From a checkpoint of a small transformer trained on Wikipedia: 13569 steps.
MLP neurons of a small language model. Each row is named by its layer, matrix (gate and up: input weights; down: output weights) and neuron, and shows model dimensions 432-495. Each number is 50 + 15 x the weight over its row's rms, rounded and kept within 0 to 99. A neuron's up and down rows have the sign that makes its largest values positive.
Before each neuron's rows, "fires in" lists the words (lower case) most often at its 100 highest values on Wikipedia text that the model never trained on.

fires in: "to", "from", "on", "for"
L6.gate144:32 69 46 40 49 38 59 47 63 52 60 20 49 60 51 78 60 67 63 58 51 36 24 49 54 71 42 54 39 55 47 60 87 61 57 50 42 31 36 53 31 65 58 35 68 68 33 28 70 42 66 36 49 48 26 79 45 50 41 35 62 62 63 49
L6.up144:63 35 34 54 58 46 71 59 45 52 24 52 69 48 70 50 30 45 53 56 35 66 63 39 72 52 74 58 61 51 39 52 41 49 56 61 43 75 72 73 60 06 63 67 55 56 50 57 41 39 34 26 45 52 57 42 22 40 70 47 23 66 41 42
L6.down144:38 63 53 20 56 82 48 55 64 39 54 50 48 67 28 67 38 46 37 61 39 41 34 48 39 39 62 64 50 55 34 39 63 53 37 48 46 42 31 49 36 44 69 25 56 75 28 42 35 49 84 36 59 60 46 60 98 33 31 60 54 68 45 64

fires in: "from", "by", "with", "to", "of"
L5.gate327:38 75 40 57 73 58 67 48 43 70 41 51 47 53 56 31 86 59 60 45 56 40 81 37 31 39 54 85 00 76 47 57 35 33 55 52 54 31 57 73 48 42 46 67 29 31 37 49 50 51 65 69 51 86 51 61 45 73 41 60 61 47 48 45
L5.up327:49 55 50 40 52 33 17 50 61 38 47 64 71 41 81 61 54 41 52 36 36 67 46 48 41 41 45 54 75 51 80 43 60 79 32 54 46 53 66 46 72 54 46 27 40 51 46 73 45 50 38 47 70 81 59 52 71 49 51 69 38 53 51 49
L5.down327:32 44 34 44 46 80 68 42 58 38 69 48 52 77 45 63 36 57 84 66 35 63 54 73 28 53 76 41 21 47 77 64 47 58 58 47 56 38 49 42 21 46 38 62 77 71 60 65 19 45 71 40 57 63 13 41 60 49 70 50 52 64 48 70

fires in: "from", "who", "with", "of", "in"
L6.gate1831:36 41 46 33 69 56 48 44 42 53 50 59 38 48 66 46 51 46 51 59 44 53 64 62 31 63 62 61 89 23 43 23 66 60 46 45 14 33 53 39 53 54 58 64 49 46 43 38 48 63 58 34 48 56 68 32 33 50 85 31 46 30 55 37
L6.up1831:26 62 40 62 52 51 41 26 42 47 45 64 46 55 61 44 64 52 49 49 41 70 49 28 68 44 49 51 33 65 49 29 59 57 78 38 63 41 52 63 77 53 26 53 53 62 68 47 55 88 59 44 22 62 47 27 60 61 74 47 40 36 51 26
L6.down1831:46 80 57 31 84 49 50 42 58 72 49 56 48 37 46 61 44 20 64 54 40 42 40 61 57 70 42 75 24 77 54 91 58 60 54 38 34 51 55 72 24 36 60 27 51 52 65 36 40 66 48 57 63 45 36 55 75 57 44 67 81 67 60 65

fires in: "in", "of", "at", "across", "into"
L6.gate1826:43 69 34 65 58 36 54 67 34 42 60 56 72 57 23 68 42 61 82 34 21 25 43 12 47 62 52 55 55 65 65 48 54 84 51 48 58 50 49 61 27 39 44 74 53 49 44 42 46 49 64 46 68 46 59 47 57 36 66 42 71 50 45 27
L6.up1826:81 70 36 20 62 50 58 78 48 37 67 50 87 73 33 46 71 78 70 61 59 72 63 59 42 48 78 60 42 29 37 37 48 66 74 31 68 38 64 43 50 29 34 62 54 59 24 36 42 99 26 44 81 56 47 53 49 60 54 51 70 42 24 22
L6.down1826:65 82 52 40 45 53 43 47 50 81 19 51 74 47 24 44 30 48 66 47 58 42 43 56 64 34 84 38 49 64 42 40 34 53 51 64 73 41 62 37 49 39 33 75 29 65 38 28 65 68 27 72 61 58 37 57 41 65 40 26 46 45 59 68

fires in: "to", "with", "from", "into"
L6.gate1492:43 41 36 62 60 66 42 60 83 35 66 50 45 18 75 54 53 60 38 89 46 53 56 56 50 49 41 37 50 50 49 51 51 58 55 70 34 44 53 51 50 49 56 51 56 58 49 71 31 68 45 20 68 45 62 34 47 46 73 53 82 85 64 37
L6.up1492:47 57 36 37 58 28 51 40 36 34 60 68 22 53 48 48 61 53 52 52 49 61 28 52 44 67 30 74 46 64 37 75 60 42 86 78 43 40 38 81 68 27 36 75 29 44 42 53 51 54 69 55 56 50 29 60 50 49 67 55 39 45 32 62
L6.down1492:40 48 48 58 70 56 37 44 68 39 47 55 36 41 65 64 41 66 40 57 68 52 32 66 54 52 46 34 32 54 43 27 48 50 63 45 63 48 42 35 35 26 65 45 37 58 66 39 62 53 46 64 75 63 52 61 49 53 22 35 55 32 39 30

fires in: "to", "1", "any", "a", "of"
L6.gate1821:47 31 38 67 63 51 30 75 64 33 42 70 71 32 55 39 71 50 64 60 75 63 63 46 42 75 58 58 62 54 30 30 72 58 56 60 10 58 70 83 45 31 61 45 62 55 30 41 53 37 55 73 64 50 21 42 26 44 68 41 47 27 73 57
L6.up1821:55 47 32 58 65 61 46 58 54 27 60 47 70 24 18 57 02 50 45 63 62 43 49 33 44 22 58 37 42 71 66 16 48 29 38 46 69 58 23 33 63 38 72 76 58 42 81 49 18 56 51 37 59 35 31 43 28 48 75 75 48 60 63 49
L6.down1821:54 56 53 08 40 65 51 43 49 68 45 52 51 36 54 52 36 80 35 42 55 48 40 39 61 38 42 59 40 14 53 41 60 76 73 34 57 50 57 35 31 53 57 51 53 38 42 68 34 46 41 38 57 67 61 68 43 41 64 49 36 56 60 66

fires in: "of", "the"
L6.gate1538:48 58 62 42 56 37 28 73 69 44 67 54 55 15 71 69 39 59 37 22 38 40 59 56 44 46 39 48 31 37 69 49 50 66 33 36 64 52 32 56 65 64 42 56 62 55 54 51 55 30 51 80 43 77 50 47 58 41 45 64 60 47 58 42
L6.up1538:56 63 71 35 58 37 65 28 24 75 53 62 66 85 26 57 36 70 25 50 33 74 52 67 29 52 45 53 35 75 39 59 51 30 41 45 71 41 23 61 54 52 51 61 69 22 47 44 35 51 57 46 40 53 75 56 40 60 52 38 56 40 46 22
L6.down1538:47 43 56 35 51 99 11 68 57 48 51 53 62 33 36 04 55 34 33 58 37 50 35 61 44 61 29 72 52 24 55 42 62 65 35 42 67 60 55 33 68 54 45 42 27 54 37 37 36 59 68 31 63 71 36 15 20 65 28 45 58 52 22 44

fires in: "at", "from", "with", "on", "to"
L6.gate598:56 77 24 59 63 32 35 51 61 47 73 49 49 54 52 76 37 47 46 30 41 20 63 54 55 57 51 16 47 66 56 22 49 78 40 72 79 49 69 49 53 43 23 35 32 45 63 39 44 37 32 50 62 45 45 63 55 47 51 55 83 47 73 68
L6.up598:45 56 64 49 54 34 54 53 59 45 57 48 48 67 36 55 47 76 53 65 49 62 49 57 54 57 66 37 62 58 28 51 42 52 66 46 60 53 48 46 51 51 70 68 63 49 33 50 28 47 68 53 34 63 46 37 43 30 47 52 58 51 34 52
L6.down598:36 38 41 49 72 51 60 48 35 48 36 70 34 12 66 64 35 71 48 36 62 27 39 40 55 69 71 41 49 54 50 45 40 40 64 40 55 60 36 55 48 55 56 49 46 41 36 33 55 48 80 78 60 51 35 31 38 52 92 20 43 20 40 61

fires in: "for", "as", "best"
L6.gate1498:25 33 66 62 60 56 40 62 77 67 59 50 62 44 62 53 70 43 66 60 40 22 72 59 34 46 65 53 64 67 67 25 47 32 39 28 44 33 40 86 51 52 48 43 55 65 27 56 87 44 45 38 28 37 65 55 64 43 51 68 46 28 79 57
L6.up1498:69 40 29 70 51 44 60 55 60 32 25 46 59 63 41 67 49 20 33 60 49 60 47 47 23 79 74 64 36 40 63 58 35 12 35 53 66 33 76 51 52 63 38 66 21 52 38 43 49 37 57 44 50 60 47 47 62 55 59 26 59 52 57 54
L6.down1498:38 66 26 60 49 38 26 34 41 79 36 50 45 58 46 50 58 51 66 37 53 50 67 71 44 41 57 48 26 35 56 99 53 49 63 52 60 73 36 24 34 53 46 54 48 31 57 64 72 33 56 56 81 46 29 47 09 88 50 48 60 60 34 66

fires in: "in", "for", "the"
L5.gate783:30 15 38 42 84 55 40 68 77 63 31 74 31 52 18 86 25 52 38 51 56 57 42 52 28 74 54 51 20 66 51 39 81 51 68 41 34 45 61 76 71 31 47 41 43 66 53 50 54 48 32 61 39 63 41 51 53 59 57 48 53 41 49 16
L5.up783:69 30 61 50 52 39 48 75 34 35 48 58 65 61 50 49 57 30 60 59 45 69 48 43 51 68 38 45 30 72 25 39 27 61 17 45 68 60 60 63 72 55 32 63 36 29 47 67 92 42 27 59 59 65 27 50 45 50 75 46 31 52 55 44
L5.down783:33 29 58 74 56 41 27 37 59 65 58 37 55 36 29 47 53 24 49 50 39 41 69 46 70 75 62 76 57 61 55 00 48 35 55 39 41 60 48 34 39 45 72 36 80 69 80 48 47 34 50 58 76 49 63 48 72 33 45 47 40 52 41 47

fires in: "of", "are", "is", "to"
L6.gate1608:26 59 21 49 51 55 44 57 55 44 57 45 35 30 48 44 49 67 54 62 52 30 62 60 64 64 65 78 27 42 55 42 39 46 68 70 27 58 75 46 52 52 07 67 58 36 59 42 27 70 25 34 61 73 43 45 50 77 35 56 53 49 71 52
L6.up1608:29 51 44 64 73 42 64 42 51 47 42 57 45 50 89 33 56 58 73 64 51 33 42 43 21 67 52 44 46 44 66 35 59 46 68 28 18 42 53 67 62 57 13 30 52 59 75 76 35 48 53 20 48 70 54 47 35 72 53 32 49 65 62 70
L6.down1608:64 41 41 63 48 58 41 49 62 52 57 55 60 19 47 41 75 53 54 55 30 53 67 27 53 81 59 33 22 61 55 71 53 51 56 37 45 74 56 54 55 63 43 67 39 45 18 58 40 57 30 55 52 68 72 58 62 36 49 55 40 58 68 63

fires in: "of", "to", "and", "as", "doordarshan", "on"
L5.gate1155:47 50 61 60 66 70 36 63 38 53 30 47 53 43 61 45 72 49 34 56 83 74 48 46 51 82 78 39 73 62 34 32 42 59 37 64 40 87 33 50 67 23 66 49 66 33 44 17 61 46 48 65 39 22 59 24 67 42 17 47 55 35 70 85
L5.up1155:42 36 73 78 46 81 57 62 48 32 47 56 59 56 56 44 41 45 47 42 47 56 47 35 63 62 60 36 35 65 69 76 54 55 42 40 37 49 49 52 53 73 68 26 76 46 88 37 63 54 38 43 13 60 55 68 41 71 52 46 50 30 60 53
L5.down1155:55 55 56 77 78 44 64 55 61 90 47 33 46 51 70 48 46 44 71 63 36 50 37 52 69 58 88 57 31 29 37 00 44 36 57 44 59 53 66 48 73 60 34 66 82 65 34 54 44 52 67 73 65 59 28 55 58 26 35 46 68 56 36 59

fires in: "of", "for", "these", "this"
L6.gate625:24 46 71 38 29 61 57 68 31 57 72 57 45 35 43 52 53 47 33 63 53 45 47 58 57 77 59 59 18 47 41 38 36 48 54 53 37 19 40 66 59 49 59 44 48 29 44 66 40 58 50 39 36 82 42 78 63 40 54 96 46 26 52 51
L6.up625:36 38 46 67 32 44 76 50 63 82 52 35 83 42 32 54 44 69 39 40 51 68 57 43 41 63 38 72 57 52 50 56 61 34 43 41 54 43 52 70 67 62 57 64 60 24 36 57 38 68 54 41 86 55 37 57 40 42 50 22 72 40 43 39
L6.down625:44 16 30 41 49 60 43 62 46 41 55 65 37 64 61 42 45 63 59 45 56 46 62 29 35 39 45 35 61 60 42 14 48 35 73 48 38 42 56 25 44 40 80 65 25 50 27 33 74 37 40 61 53 76 68 33 39 46 55 32 52 74 43 52

fires in: "in", "on", "which", "to", "from"
L5.gate1623:37 84 63 31 04 61 49 60 58 59 46 55 48 25 47 40 41 44 39 59 40 28 64 44 77 39 27 65 45 28 88 35 48 63 68 45 66 66 34 56 49 44 39 61 39 54 38 31 33 44 45 21 53 59 74 64 43 77 74 26 40 48 71 67
L5.up1623:54 47 36 48 44 57 50 48 52 60 36 31 26 57 46 58 28 48 55 52 44 43 60 72 45 74 72 57 63 38 18 59 58 68 34 42 67 30 62 47 70 36 52 63 61 72 52 36 48 68 49 80 44 52 47 66 53 39 74 43 51 36 60 56
L5.down1623:34 65 63 63 47 44 51 29 40 33 77 43 76 46 53 67 35 63 40 43 48 71 36 75 59 62 34 31 33 45 42 20 52 43 51 35 36 46 51 43 46 59 74 72 54 56 55 56 64 49 57 63 59 33 47 68 66 18 38 67 55 48 51 42

fires in: "name", "title", "names", "titled", "designated", "term"
L3.gate233:48 38 61 64 77 52 21 56 09 55 61 62 25 46 53 47 59 62 34 48 60 66 33 49 31 58 57 40 42 60 52 56 49 48 49 58 71 52 52 56 55 52 61 23 64 64 16 71 52 77 52 65 60 45 65 56 51 44 23 28 57 55 41 53
L3.up233:24 54 64 42 57 41 53 39 59 49 52 46 55 57 40 41 51 52 51 62 78 36 47 65 52 72 42 45 65 55 54 44 51 62 53 56 48 55 60 38 52 23 41 37 64 24 32 67 53 42 42 81 42 68 40 61 27 48 38 46 30 77 63 65
L3.down233:54 54 63 55 74 52 30 35 38 64 67 44 18 54 45 49 64 50 30 54 58 43 24 45 55 75 24 37 47 34 35 80 27 49 38 50 52 42 51 82 63 63 77 40 17 56 63 63 47 44 64 49 54 40 35 64 25 68 57 30 74 46 33 22

fires in: "of", "on", "the"
L6.gate1351:51 30 47 38 37 76 63 35 53 52 56 60 36 25 64 47 30 34 56 64 37 41 33 49 10 57 47 63 38 78 72 36 35 52 65 44 51 65 55 74 75 73 23 64 39 41 53 46 58 54 60 47 68 71 48 41 54 44 73 54 55 33 48 64
L6.up1351:90 48 20 46 48 49 34 61 34 22 66 35 26 39 36 59 63 80 12 58 40 52 65 57 43 53 39 46 20 35 65 67 54 34 30 34 16 50 55 76 39 77 28 59 47 66 62 57 49 48 42 62 63 70 59 53 64 61 22 60 63 36 47 49
L6.down1351:40 41 32 46 60 81 29 55 57 49 46 35 37 34 58 32 36 34 74 51 47 60 63 53 33 45 51 58 46 43 46 54 58 51 45 31 64 57 68 53 42 58 30 58 30 41 32 54 41 70 60 44 51 58 56 66 39 57 74 85 53 54 73 60

fires in: "as", "to", "from", "into"
L5.gate494:26 78 56 45 64 27 32 57 76 61 74 47 24 49 40 58 43 63 44 62 44 45 63 40 46 41 52 48 52 41 39 56 57 69 67 38 40 28 56 52 37 18 27 61 57 52 32 48 36 54 25 62 62 53 67 41 53 55 60 57 51 49 34 46
L5.up494:37 37 20 39 60 36 74 58 58 71 50 44 39 62 69 55 16 70 54 87 86 52 55 57 56 63 66 78 44 58 63 41 54 42 69 64 39 38 56 68 55 56 52 37 76 37 22 72 30 54 32 25 55 62 63 65 51 58 20 42 65 42 52 54
L5.down494:63 37 63 47 82 46 38 40 73 33 55 54 31 04 76 61 72 38 42 52 47 35 45 56 70 47 38 45 61 39 46 12 39 10 23 56 33 47 47 35 53 47 61 45 40 41 22 24 30 69 77 46 49 50 70 34 58 82 59 79 18 49 28 66

fires in: "to", "after", "of", "from", "by", "in"
L6.gate193:59 60 37 26 52 45 51 46 41 74 45 74 40 20 71 42 68 27 52 64 43 18 63 45 32 54 81 50 72 58 60 57 48 76 39 44 34 44 76 39 53 33 65 73 70 53 25 33 37 58 39 51 74 48 39 38 28 72 58 64 45 43 70 19
L6.up193:65 46 52 48 40 46 78 75 67 46 57 17 66 52 39 48 56 50 66 43 28 47 46 52 58 55 55 27 44 29 69 42 19 37 57 29 43 47 49 67 44 55 48 45 66 58 50 67 47 49 35 44 28 68 56 46 44 56 67 41 40 44 75 72
L6.down193:64 44 69 75 54 36 27 44 69 73 42 75 55 37 62 67 50 46 01 39 44 30 51 62 41 29 42 51 70 60 71 42 36 21 62 54 70 71 39 82 44 41 51 71 43 44 53 59 40 71 61 61 54 40 38 61 49 37 43 46 55 48 36 69

fires in: "of", "to", "well", "0"
L6.gate446:34 60 55 43 52 31 52 53 55 57 58 37 36 66 68 24 57 66 82 63 47 45 71 47 54 40 22 49 32 56 64 49 49 46 29 44 57 84 60 73 88 37 11 66 46 39 74 51 56 63 55 52 45 53 61 39 40 33 37 58 58 55 53 33
L6.up446:35 52 61 58 50 61 41 52 52 82 35 50 41 08 54 25 62 36 46 54 39 75 37 64 18 46 15 51 48 26 84 49 46 34 48 25 55 67 47 45 59 40 49 67 50 45 47 46 58 42 41 43 27 46 56 60 53 54 52 25 42 29 41 52
L6.down446:48 36 40 67 52 49 47 47 39 24 36 66 48 62 71 66 41 79 45 46 38 74 38 30 41 54 63 14 28 69 53 44 35 39 34 49 28 51 60 70 67 75 30 62 30 77 24 44 61 48 64 48 54 35 42 48 11 47 42 62 21 62 67 25

fires in: "to", "by", "asymmetric", "over", "on", "that"
L3.gate332:55 95 26 50 51 35 43 50 40 85 59 37 74 50 74 64 44 44 48 66 25 60 37 40 46 53 49 37 72 47 23 46 75 65 73 39 52 59 30 60 01 34 59 38 54 38 29 71 52 49 39 47 48 56 49 53 76 65 35 48 51 50 38 54
L3.up332:45 36 57 26 44 33 71 43 44 28 21 61 54 43 58 48 35 50 68 53 56 29 46 52 28 34 31 45 82 51 53 56 30 44 44 48 71 42 58 47 96 47 58 63 42 59 37 35 56 40 34 56 30 24 31 21 41 46 41 29 54 81 15 27
L3.down332:56 33 70 45 37 60 62 33 45 42 58 46 49 56 44 37 29 61 72 58 29 46 67 62 43 56 46 53 61 60 58 45 35 53 60 53 46 24 49 90 40 37 46 57 73 41 58 38 41 43 50 56 50 68 56 38 46 47 54 77 51 32 60 54

fires in: "of", "in", "from", "to"
L6.gate1725:63 48 56 39 58 45 69 48 67 33 38 34 56 57 61 55 34 63 68 72 47 65 57 53 37 53 37 54 34 59 45 46 43 25 54 59 25 56 69 57 35 28 53 77 61 37 28 42 52 37 86 77 48 73 67 54 71 37 36 61 53 31 74 41
L6.up1725:42 53 48 53 28 56 70 78 40 48 24 56 56 22 47 74 68 43 51 64 77 32 35 27 40 64 72 64 47 37 24 52 54 63 56 50 64 61 50 45 86 48 82 30 63 61 67 58 22 70 68 54 62 43 63 64 70 43 57 48 59 61 36 49
L6.down1725:37 85 57 28 48 63 43 69 37 57 44 52 63 23 51 62 22 62 57 43 64 35 47 79 18 50 66 52 49 58 47 45 30 41 60 27 29 45 39 49 32 88 34 69 51 61 40 44 42 51 33 42 66 48 33 59 50 91 45 43 63 35 36 47

fires in: "for", "to", "a", "so", "into", "found"
L6.gate778:18 48 41 45 30 46 38 61 43 72 33 46 46 82 50 50 42 45 35 89 24 58 51 51 52 72 51 52 35 62 44 55 54 65 41 26 28 49 69 61 56 19 85 49 46 51 57 99 37 51 35 64 23 44 48 50 49 50 41 36 50 81 29 48
L6.up778:28 45 79 45 31 76 38 85 54 55 52 49 53 39 53 63 77 43 37 54 71 43 72 44 38 54 42 36 67 65 41 54 47 56 55 47 74 59 58 42 29 26 62 46 37 41 45 61 64 43 35 54 52 70 37 42 65 70 82 46 55 55 43 29
L6.down778:74 64 51 71 56 51 50 78 58 64 54 30 55 60 63 63 26 51 72 60 36 68 47 34 60 71 46 40 53 53 53 13 71 52 70 84 40 58 61 52 39 46 48 51 28 56 62 69 64 59 23 60 41 31 40 29 34 56 56 60 24 42 55 27

fires in: "at", "the", "class", "of"
L3.gate464:16 34 52 47 48 25 29 54 57 39 78 40 32 43 44 32 68 40 50 34 38 37 59 54 44 59 58 59 53 75 49 38 21 48 76 37 42 41 51 53 59 59 55 99 33 44 38 78 39 45 48 42 21 51 62 54 30 72 52 54 73 67 38 46
L3.up464:60 71 57 64 78 49 17 44 39 36 65 00 34 49 72 69 53 67 73 43 59 46 56 47 41 62 58 37 39 48 43 36 54 49 38 39 68 72 08 50 54 45 38 39 42 70 58 40 65 46 51 74 50 58 39 61 70 53 13 77 40 54 30 56
L3.down464:53 50 39 39 44 41 22 44 43 31 45 49 62 22 37 05 35 42 68 75 56 50 75 47 44 78 42 59 45 49 59 74 75 38 58 20 34 59 42 37 77 51 42 80 45 64 67 33 47 44 62 36 57 49 52 40 51 38 58 51 34 56 52 50

fires in: "for", "of"
L6.gate89:40 31 48 43 42 19 67 46 49 49 18 63 55 53 49 62 85 47 48 78 59 39 50 52 54 49 33 35 76 70 42 37 61 34 60 53 63 37 61 63 63 67 37 28 35 14 40 42 74 65 70 60 43 31 61 54 65 48 65 50 48 43 56 42
L6.up89:65 42 33 59 69 54 53 81 38 54 76 39 54 56 36 65 83 59 54 15 62 41 25 61 60 60 66 54 53 45 68 45 68 49 78 76 65 48 63 41 53 76 51 46 46 51 46 31 08 60 57 65 62 50 76 57 39 26 71 32 43 97 23 68
L6.down89:54 27 28 55 22 11 58 50 48 43 52 43 49 57 31 49 60 63 52 25 42 57 49 33 44 70 30 47 39 49 33 44 50 56 64 58 27 62 16 52 45 56 49 42 30 35 75 55 47 71 44 53 63 37 30 41 56 37 52 59 54 30 68 35

fires in: "of", "at", "in", "the", "during", "for"
L5.gate1758:48 33 52 64 64 53 75 37 40 27 76 42 69 32 45 40 55 60 65 29 74 26 32 54 66 55 31 36 71 43 51 38 31 47 43 65 50 43 62 43 69 61 68 56 13 63 24 53 75 53 70 51 56 62 54 67 64 39 54 30 61 27 28 46
L5.up1758:48 70 65 61 49 62 56 48 28 48 42 42 75 61 44 53 62 53 46 57 52 66 81 51 54 71 55 80 47 47 80 36 53 81 55 38 45 59 48 57 41 80 51 59 67 67 36 53 39 61 72 74 28 39 72 61 61 61 93 54 37 61 80 26
L5.down1758:54 33 52 50 47 27 37 45 57 41 14 40 33 62 32 44 34 31 57 70 33 41 56 93 76 72 81 30 54 42 29 10 52 43 63 56 50 36 40 23 74 58 67 53 46 55 57 63 41 58 42 63 55 29 45 41 47 27 23 54 32 38 36 60

fires in: "into", "in", "to"
L5.gate1133:50 46 42 21 35 34 58 81 52 53 61 46 27 47 46 22 59 53 70 69 29 68 46 46 32 52 25 68 51 44 32 33 83 81 67 42 59 33 56 72 33 59 49 45 47 75 71 70 78 63 58 71 59 55 67 73 45 35 63 32 66 48 68 28
L5.up1133:55 29 39 41 63 47 51 46 33 72 44 44 47 43 33 28 61 40 59 77 78 58 54 49 54 64 44 73 69 48 24 37 76 42 51 39 62 44 54 57 73 42 50 69 52 46 48 76 47 59 62 73 74 52 48 25 43 75 77 28 47 70 77 75
L5.down1133:37 56 42 63 65 41 43 44 48 46 49 55 65 50 33 73 49 49 52 77 66 57 55 22 39 28 54 67 72 51 57 69 51 43 41 42 13 43 63 64 59 47 67 56 63 65 62 46 73 61 59 48 44 68 55 42 68 29 59 69 52 72 41 48

fires in: "in", "by", "to", "from", "after"
L6.gate781:72 49 34 36 65 29 34 57 68 40 41 42 12 27 46 17 42 62 49 41 32 67 72 66 46 56 53 41 46 32 64 56 57 39 56 26 45 38 67 53 72 32 51 36 50 52 34 79 54 57 39 52 57 42 62 35 28 78 61 53 67 54 20 47
L6.up781:31 53 45 59 53 52 19 34 38 53 48 37 63 63 44 23 37 65 20 45 68 40 49 51 42 50 48 36 31 58 51 42 31 54 64 64 51 75 70 24 43 67 63 57 51 85 53 55 57 65 55 69 67 31 44 57 40 61 32 57 74 48 48 57
L6.down781:26 54 27 45 37 42 34 58 59 45 74 72 34 56 25 52 52 59 30 38 72 53 48 30 38 33 67 33 87 67 60 37 41 50 52 72 21 52 41 53 36 50 55 49 62 19 41 45 63 33 56 36 40 66 48 32 86 57 41 56 63 52 51 64

fires in: "by", "when", "while", "since", "after"
L5.gate585:32 80 21 72 49 32 56 31 54 70 14 39 33 53 40 32 26 70 61 43 38 44 48 31 39 39 24 25 42 08 40 28 59 61 28 50 35 27 65 35 58 55 57 87 59 59 42 61 45 48 58 47 72 45 86 44 46 59 29 57 67 41 65 42
L5.up585:28 47 31 61 45 46 63 46 58 47 41 32 55 19 61 60 44 67 17 45 73 70 46 42 56 64 46 63 57 60 46 30 49 38 50 47 38 63 36 72 47 21 53 49 65 57 33 04 53 49 36 82 48 45 14 82 71 47 60 51 62 43 52 46
L5.down585:56 62 51 56 78 67 09 71 68 43 35 44 49 61 58 31 65 48 58 31 49 37 70 55 75 58 31 23 51 34 48 06 54 69 59 39 58 41 48 53 45 59 72 49 46 67 45 56 42 34 60 49 49 81 40 34 51 56 36 51 81 49 58 68

fires in: "and", "to", "in", "or", "from", "47"
L5.gate518:23 51 49 61 47 47 51 48 27 53 53 71 42 44 47 58 36 70 44 55 32 12 82 65 45 28 43 42 35 47 75 42 68 79 76 41 68 23 41 39 38 36 43 46 54 61 68 63 53 19 37 50 54 52 38 28 52 51 58 52 59 20 41 72
L5.up518:58 18 54 51 49 54 45 52 69 43 64 55 42 56 34 59 42 48 34 53 69 51 46 67 79 50 37 47 46 57 40 47 72 68 58 63 99 45 59 58 55 15 59 37 67 51 62 56 62 64 27 41 51 19 29 56 44 29 61 55 32 59 44 49
L5.down518:60 52 80 31 49 58 89 27 54 50 56 23 51 43 51 81 55 66 28 57 54 17 43 59 57 74 60 24 37 33 59 00 36 50 38 58 53 34 13 37 58 31 45 57 53 39 39 74 49 44 58 62 60 29 53 69 75 67 74 53 37 39 35 55

fires in: "in", "for", "the", "be", "is"
L5.gate506:80 69 53 47 61 47 34 77 66 37 84 67 40 58 57 42 33 81 61 45 63 45 53 55 60 73 70 68 20 68 61 31 64 42 42 50 31 54 53 53 37 44 63 72 26 61 31 51 43 42 54 47 60 24 36 54 85 43 39 42 63 38 42 25
L5.up506:51 54 60 54 50 38 35 65 36 38 51 71 58 53 46 66 49 40 52 40 78 85 50 34 45 54 42 42 55 34 44 61 33 66 53 44 40 42 59 46 81 58 36 36 20 57 73 45 62 31 40 39 34 66 55 50 18 45 55 64 57 41 45 51
L5.down506:49 34 74 62 37 39 68 62 51 40 51 67 77 47 49 58 37 32 38 55 53 69 10 59 42 49 26 43 50 52 45 29 59 51 64 53 40 35 55 60 46 46 65 49 13 58 47 32 64 81 33 51 50 56 51 61 26 39 69 73 66 32 23 54

fires in: "of", "video", "to", "for"
L6.gate334:36 37 50 54 53 28 51 56 41 58 62 29 49 54 69 55 41 81 51 45 57 57 41 58 39 51 47 39 47 47 48 23 60 55 32 77 57 71 46 80 32 47 24 50 51 53 49 58 56 52 50 33 38 50 52 52 40 46 48 57 57 50 47 25
L6.up334:50 55 50 61 72 52 57 51 40 44 48 48 50 49 56 69 49 48 36 37 46 46 29 52 45 80 37 55 56 54 58 44 58 47 48 56 48 46 70 99 66 45 64 40 42 55 37 32 39 53 55 64 76 63 40 49 40 38 41 48 58 37 44 35
L6.down334:47 60 68 33 33 38 38 32 31 62 51 52 64 48 38 72 44 44 57 73 56 73 70 47 46 64 73 35 70 64 33 24 49 53 45 48 43 31 45 36 57 58 30 73 25 41 76 45 46 18 36 69 48 52 72 49 52 33 60 64 37 45 49 64

fires in: "of", "for", "the", "in"
L6.gate1379:49 51 43 34 45 39 37 59 55 56 42 23 31 32 39 45 61 51 29 52 54 50 71 55 37 48 65 51 34 49 54 57 32 38 62 60 73 51 42 54 54 49 50 27 46 89 44 67 73 61 38 51 64 68 76 26 29 15 44 49 45 57 39 41
L6.up1379:80 32 64 66 69 46 81 73 45 26 50 55 41 61 58 41 59 36 43 17 60 34 74 55 35 93 58 27 48 47 32 52 51 33 45 50 47 42 78 47 35 56 29 81 41 49 57 56 55 41 72 51 54 53 27 54 51 78 60 51 72 16 54 60
L6.down1379:38 86 49 44 38 45 63 62 26 35 34 41 30 35 39 59 68 40 40 45 47 50 54 40 65 72 22 78 55 41 42 67 54 53 48 47 61 17 55 36 61 42 54 25 99 45 58 23 66 54 74 42 39 52 30 71 45 43 44 60 78 42 54 77